config.toml
n_layer = 10
d_model = 160
n_head = 2
n_kv_head = 2
head_dim = 64
d_mlp = 384
vocab_size = 3708
activation = "swiglu"
norm = "rmsnorm"
norm_place = "pre"
norm_eps = 1e-05
positions = "rope"
rope_base = 10000.0
rope_fraction = 1.0
qk_norm = false
attn_scale = 0.125
bias = "none"
tie_embeddings = false
parallel_block = false
extras = ["capped logits"]
init = "normal"
init_std_qkv = 0.0322
init_std_o = 0.0
init_std_up = 0.0322
init_std_down = 0.0
optimizer = "muon_variant"
lr = 0.00622
lr_mult_o = 1.5
lr_mult_down = 2.0
beta1 = 0.9
lr_head = 0.00552
grad_clip = 1.0
warmup_steps = 200
schedule = "wsd"
decay_fraction = 0.665
decay_shape = "linear"
final_lr_fraction = 0.05
batch_tokens = [8192, 16384, 32768, 65536]
seq_len = 512
doc_mask = true
train_tokens = 159900000
steps = 5594
dataset = "wikipedia_en"
MLP neurons of a small language model. Each row is named by its layer, matrix (gate and up: input weights; down: output weights) and neuron, and shows model dimensions 0-159. Each number is 500 + 25 x the weight over its row's rms, rounded and kept within 0 to 999. Numbers have three digits each. A neuron's up and down rows have the sign that makes its largest values positive.
After each neuron's rows, "fires before" lists the tokens most often just after its 100 highest values on Wikipedia text that the model never trained on.

L4.gate346:519470528517501471497513510482459449526504520454518491496548513479530482456515522455468506528486538506505542513531509505458466490489498497543458525466437500479497481499466486513518488484522477512521529474524518489500464478535522526509516512497493470501528450478487504532479502522532465481532503512480478568512531500527473474476492466503460517491485548513491513511521489491512493455514498493538477505482506503532524518535500480522490526573478487486539522498469515503529506497481462
L4.up346:527497485473485508495543544478418471496473542459473507505507513493494487490510514468492512507478504496490515472507485468468523502486488497529461468518473506491525460479494497530466497531530540481484537518512518503433485467476493562525511514458506480485502464514473514448502484482486505504483484538516530540517550491479500452541462542513489454492493506467512491497486497475543513512487532464513493515481503478466499495473530496549468485529506465508509532516463501491483477504512478
L4.down346:553522490476500541508530510543468556504473506518483483498493479520522540486483464473484501486519472498482537466491452492490522479470489486542531511484554506453490535452462525480553482515463527522505489523502494464526505538481458491542501474466466460493507512471479504507475529477463514500511505483505514493499531465470504465504511450539522504497518499468525490511497500496499543508498492497512511538556528456448500522473506502514509543514486503518516520502486504546538495486489494
fires before: "\n", "′"

L4.gate26:523519517465501452513549505516512508502477484523498483444522480465495511477473516529458511533544506495505501515550519505476508532512506511478516477521505528510516500487495485497518488483498477506473511491493512505515504545521493437522530524520510484522493523479537477456484519450523516521496476492499535530459513525499526514473452472495570474516492520516533452547503482502463464449490501524505478497498434464494493481503488517478534520541506515507462478506539525511511513517560502
L4.up26:517529491471522486507516491502472500538459425534512518506471479537511515523519472473481520512456519522473492531517521528475496466499517477511500492556476545458490499500479483486521501510502511488531540532465516537517483470541492472493504538505528494481492540467442526464480553510470513513483453549519519462476488477524519473493499504497514468471455506497477480490514498496480485481512492446502483499519465487516510445502512512513493484508491492519509455539491457531508494523535529
L4.down26:503485482496519512516500473493494514493493494466471490501484506507522501452464451494527503494503540534501497556511501532493520496488496498520432473486474468447574542465498494483476456496508498485507545512510513508455519512559481529472513556486519517463499510493502484523500467471478510543522515509483480505500556469529493509570498464531498517507492492491501481471450520516478479492475505502541458507509484513531473478497532494515491465525494462450499508510487515482518481526529483
fires before: "\n", " –", "ific", "ated"

L6.gate6:531484497504516496482474539539423549519499471489532475505532486490453516506505490525468545533470514477502503551505484458487498498533484477540515553487502522465514514489472496514460488491539511477522509460517500511479508525495471497497515500516496489512507505505518547502468519480531479488507485438506497526504554570492520467461450471471478439431506511508497526526502463508521467495498529487475484516520490510507490481526473492490505509472504513517486465489509499521486480502508487
L6.up6:492468514466520486473503541492459525507501461476478492519514493476513516484526522538487520486520504518507496487457474500514471503499494490549443490518533514525452500470490498461501510483468477475521533497546503492427537532502523473514558514489515457490468499483479521450512504533507534509498478502479499466508546504526446480483478484492524463495501557559509495518480480522495492468485485485505492523530486519451467490511510491519507513467472527480546450518495507477493509523514474
L6.down6:484526503501533480500478497456473535498507480467505435521494502507495465516479485486493493485500494466518515490505497473476518405557492485520515546537507514464498513491481520480507504506477491494570510503527457470498545474479460516479500474491473464477497503514523515499493518490510516518581469470527526458476505554538541524472506487488519451487514489510497475509526500492502492535486504505465520464570510490481499486506489492489473467496504515509519487480493504482522505496541506
fires before: "\n", " He", " In", " She", " The"

L4.gate37:539453515485501488474442506483544527507515505466513446511484506514510498539513523507504470536503501489502540478529454491488503522508485536559480465518474515528545535484472456521537555509509511443475470488474526537482511548497519550507516524508509504489545494510490538499505497458472500489512524507484462502491518490488486480445511489492515452476513470511496496507548497526483521506505498516477490524518470539506518488503483505506522495519478496548473470507472518537527492525489450
L4.up37:482486499499532518513490508520505478515513543501476491515437532482512518489509519512492504474471475501503472450490509485496497556463477473499488480479499471463505490520503565485489453505505460531517535558511465500496473447519510490519554482467508495501515478487530490486515508486514460494539493452511493547501502428505479517512452523526541531502469475485479499504480462498557486517514513478485528509513465532515496490508520479485501481494501443498518522504521511494484528444534514
L4.down37:528486518497493504502532466516485503553537522548495444527514506474499495477519523500473515541489507513548518468498482515498497520535489485501528475501522481543475495461489491511551514485504515499497518493509496497501530532539473487499546523506491467516537504489481495513507445487508518536510505447508496508517498453501498516473491457516491466497503466482495537491486512545461542505512479498492498532437436489490523448484496451499514501514480505565513521460465514554530472507496485
fires before: " |", " (", ")", "\n"

L4.gate121:469445543475521484502509565507514463489491503420501445494511521512490448497496534508498508524502537485518481491499496495484526501477522514504486527454510515538496516475523471520511477475482475479489473501501516502485497477534533502485505487509541522499538467508485472436467503545482473541494497524508501516493450476507462523501559478524455511507472495520506473526515514537500554489518483485490502498462470543537507515514494502488503513480549498469542548514514499506498511492499525
L4.up121:549485456473532511548524531478493493517537521461524482526457531471515494479491521469472499479488486505476464462499496479473515482481481525566499504492493502523509503526493476503566533499506539519546492516483503523533543515463532511527487469449496484505475474540508522524489496514509497496488488498470499528538523503523481572545492495492489522500490492484489481492511488504537503468449496504477537484502454511517506491476517509527505519557445542496540498495483515486511538498498501
L4.down121:477523485515517480474519502507487551503506543511515510483547501521499474492503521490525476518515509463478511517487467509491446496490507546495509456494476492519520490515453536501474515464486449484462487467535525478482492538496492461534478524524480517488499537433498498466522475509503499444465462497466513498499517541528479473544489500528531458511569490471465456503464495528526491512534520480518487499472482489514523525488480501510507515498502488502560490496512523530489527494551508
fires before: "\n"

L2.gate381:546525512535486528503495433456497505462498474510480502529498446493516495538528504505494506489500496476490486518523480512506477496448557534470501501521511531487490468449503529524510485517477525482523507501498465505484548537468544471488477512502463505511490520451512489491504529521517494466571536507452542464504521501482514507481464498476502495520546472489514499501453459509501502505526522495448491519497522491458494479501509491472540483503514517452502450529497485515525474508493526
L2.up381:503514501479533501511504520482495484495489512447481445538542454503512507509537467466507486527492487498491502576492504516489493499523488531518501496500505511506512483483413482495496540502571500531525508495484516496507517492515503483532509495546543535476484464493539475521522517495452459495499511517470480518500486462524490463501489524529492545533437502483526531514502494484509484521501486512495477468504491497479500509537524504510470499488497487505496514521486552433508482548550527
L2.down381:497527510488527487485530482511459487504482510517495502547539499513511507482492485520508493482546498464526480543446506517487470460521488459521479499494485489525480476532500503492510481491489497516473530530521516497461515460468479480515507512491559483477517468485520501512505479478521435532476492470534473482495514496511510460524480485521474502507478572511503536491493523557516521491432479489459483507533479496477523557473483465482479525488475508500531526518529498488474549553510473
fires before: "==", "===", "In", "The", "On", "After"

L4.gate329:544505469499483526471519516485494485503521492477526464501507522478502495436493478493503499540530519498472513489499507482504561478522498478476490499489524448564502512477491476493525534487508497494515496516486468531509498496507500496582491497459529558480510510463531520443512462486500489521516518537489471511450476506460500492490483528487492482459482487481579466457490494512485481495521484504465529487490482499458514473515516499481477466526533497503493493506506502543499565500522524
L4.up329:478478521504483521470519515510483481564491488492485492506529460476459492519487470489506535482496546485501517478500489503515528467552496527513506504489468457478486505484510474495525528536442511460519551492498565496535536475462500486485509482495493522467481513503479530512532491497489482498472511504510518465504526506510503547487523482517469508481539505537507473566460521545531481539505470504493486499504454520467496529501570520478486464487503502471509497481548501539469519502520521
L4.down329:459524508510512464484510486524471481479508489503520508523498483515519520537495541503570478538515479461506487483561454483474476454514516482500495523484483513546543451483533493513484489492524476476458470500494468479493505499459541493510491549509475475515518458509509482505483484539463545471512523493505473516524501467531517520521477521492495556511511512471464492466481485524492508458490516541505516482481486470518521501489528530487531529460466467467518531481487487465518485490526466
fires before: "\n"

L2.gate278:511484563533529442546530486523470519513503485492501463509511506486517504471505497519521454538442419462528480520563509472483491462471534517467477504509514511504529511526480486459503479477473490529449449482479523512506481546506535476508513500507504503527486516485505492522507504419500460509515480478497490500504528506486496497478505511466510485498503520508456521481480458497498521499515528495515480493518540510517495473538493518522507472512509525479492555477532518517486489520504507
L2.up278:479487531487516516507542507489505541552515461482506500501493510495481503491488498511499457521506511472540491487510429488482518448542519527514519473471504544503501492520473482497456479501505489474477460483504503500521496512484504507564528509502486467486495476509508529503457487478474448482466476491472456536510497481507553492531519540507459442537476506512501471475463482508501514517489513515503433505445466499552495478479496527516495492506543495515510513495539478520472461489485528
L2.down278:493488526500522514508524467492511476507490497479475527488517460485466495483506543533501457525512443470486469487508479505477502454492505537484492484474499516488452546503508450491486495489511497505494497508459460505512470506498454527523523539523451520494497487510477510491493497500517485456475501503485490506507465455503523463502502498554459475528480515449512470434444474502529484493491500557505504510503457497506466519451503512472523514560515509481482466437536499504493512493522514
fires before: "\n", ",", " and", " of", " who", "."

L4.gate284:500493519496489496486540484474519521446534450471487461521499484507497493531447505497470524519507495550507492540513456505539451494544497503536496516501490481474501426507497490508504501497495538488459488477538507533532479496517532498534514478491504493511523478468459510485561517508468480491514498553502495469511483515477470511527516470489507514473475491537518447522492497476500513486487460483519478464480500519484493468514504540476537483476510467499516529445501525450511534516525534
L4.up284:520502497449508467527474505538495540482484494533519492492466528453467474489551530504513537505506543505515480483518487491508511521534531529491479526495487530475488501505496512552495497514538478469504491495463530461483479474460471498525538525480470532517512496501457497499473517474545523530524538517496503461505475466533435493492483485508509526510496450464524516500525481491504538489483508436498449476481532545475528491529505529521508459529522493500482467484526474486512492494485520
L4.down284:495523450526541566464525489529484515498528477494535548491473478520504485502472493508478473501482472434473524472510525474477500463504493512480456491434534500474496478529467490480514504495510536516508512511531498510513523506549514509501484519445482508503506510488495499481557511535490507524480503503498483462531540518522507496506535508510530525538541487536513470534484537493474463533516472506513489508558482491496508495523531491499497538464476460538504476520479467486537510507477474
fires before: "\n", "ed", ",", " by", ":"

L4.gate352:498487516476482467518513542503441484515466482504495522486464507532477503507518524525502557526469502496485486511537516452479499521516509526491478486518451483470487525482422524541457488489539484494500479517495503512498538535530500514515519530476517495504500493533524535503534509519451493546489514515564484528539504527478540492479517485469527499536467507491498498443516485495499510453491511524525494475508502512510494511513500499511461432496482495491523503537481527477449546482500506
L4.up352:530496473439493462544472484505500492476495446464498472501520510531492487513495465527494551514471480485484546514520479473432493523494505521513535508494498470483511494489522508484528521519478526410479549494514512517453493522491531519503481493481537491531539492513483488497495507517470519491478517492508509510508508530531487545498523522450528508489470497458515497488504500522539472492510517507509526498513475518515502444469512494467480488515500460519473496546500526455469486454526538
L4.down352:533511483474509508533472518479492501534521470485479491503487449449495553548534549463486523502506498526508495480474523488491506511524487505483510480487516576508499465478491498506493455475529507480509486519514511490514539514497448483492483492532452461497494480477493518506521502464541494457484492534533508521467497521503482481500500446515530483511475512548517498500493449529498491472486494505495466539527531505484531525439490482498486452487467501495516530459496470508482539513541539
fires before: "\n"

L4.gate359:509476525517541507556484502488531524481488473496468495464486539496485497549496515531510509498529506512505510502517539507483495477515511525473508526492489476507519513488522494492530495505464451514474458480495501469475554525465519471519532489535507528543481516434546538494497528500519493462511494493479544468452503502502502480503483508483541473467563474558475503496482519501499532518502488483476477527493471553482462517485481552501486526505457519482460469533513483519521511529526503
L4.up359:499488528477501505539486487466513519449502477509516490508519486473490537476457518514488498452503514539522479478461530497461473509512480498449459491511498487568521529476482505474503482498494466519511459492494509449529531497494493465501506505527514483508509466490541496551482514464470489478430536495519542472487529476514491484494473534510494470497516515461498505467490419489516493522470478518483471500508501520467461509504503487462489550482485487532524498489512511530520545534503478
L4.down359:544495541483532494539479486505497487466470451535473483508544483514487491521529516543491482525479460466530529467493513520462527410545505524464473511496512507544489512422498506492533498508506500521520526508551459488511507523499524489551512530508535500487504531462521520496491527477500480517557469469498511453489491486478494488499465501481517478508519531534489492522523510493492477510493500507476499513520485460473479504518488452525491523500516507510488500533528497503554496514499492
fires before: "===", "==", "="

L2.gate352:512531510500511523487493485474524503474481485494454470462507524519530514540520526497486514489532544474514549539481488461494475511526540515490489496498513513498516501475539512455515537472510444480513496493450487504486518560528548471470493419511468500510506509450502517511464493516515530451524493501453517511514464511476492465483473507514473467524526459463487504490524490516451462501514499465485463521502501534489481486495499484512521498504472499515487478506507502512546531502512551
L2.up352:505501498445526492517527533494476498459475503511525471525545517499494514547560526497494532503537508472484529492453458474520560515482489507506449553513522505504508533491488530498523504575532505510506527461500465515532514486495484466510492520541519482512554479464554479484489503510476468518456457507510520500495510459507534493560489524495508525505498516506528526486483471503539496521512520479488500517521525503518496505509487473504500500503503483534481531472541496501525482502551491
L2.down352:490494504465516459521530499491493482521479487504520489537509515489481507488503508538518515506493477467499500522480499512483574500478490517515465524488499475526465498492491531515508511583492532531493506491524428499481520489495503492522460572513543489488500499497549457485494473483496476538461523499550483500480517479529492498540481535499523496475460526521498514503513487462564498536481484468502505506517511476505485516490482456471495529490549513521480524453511478503499488535544464
fires before: "==", "The", "===", "In"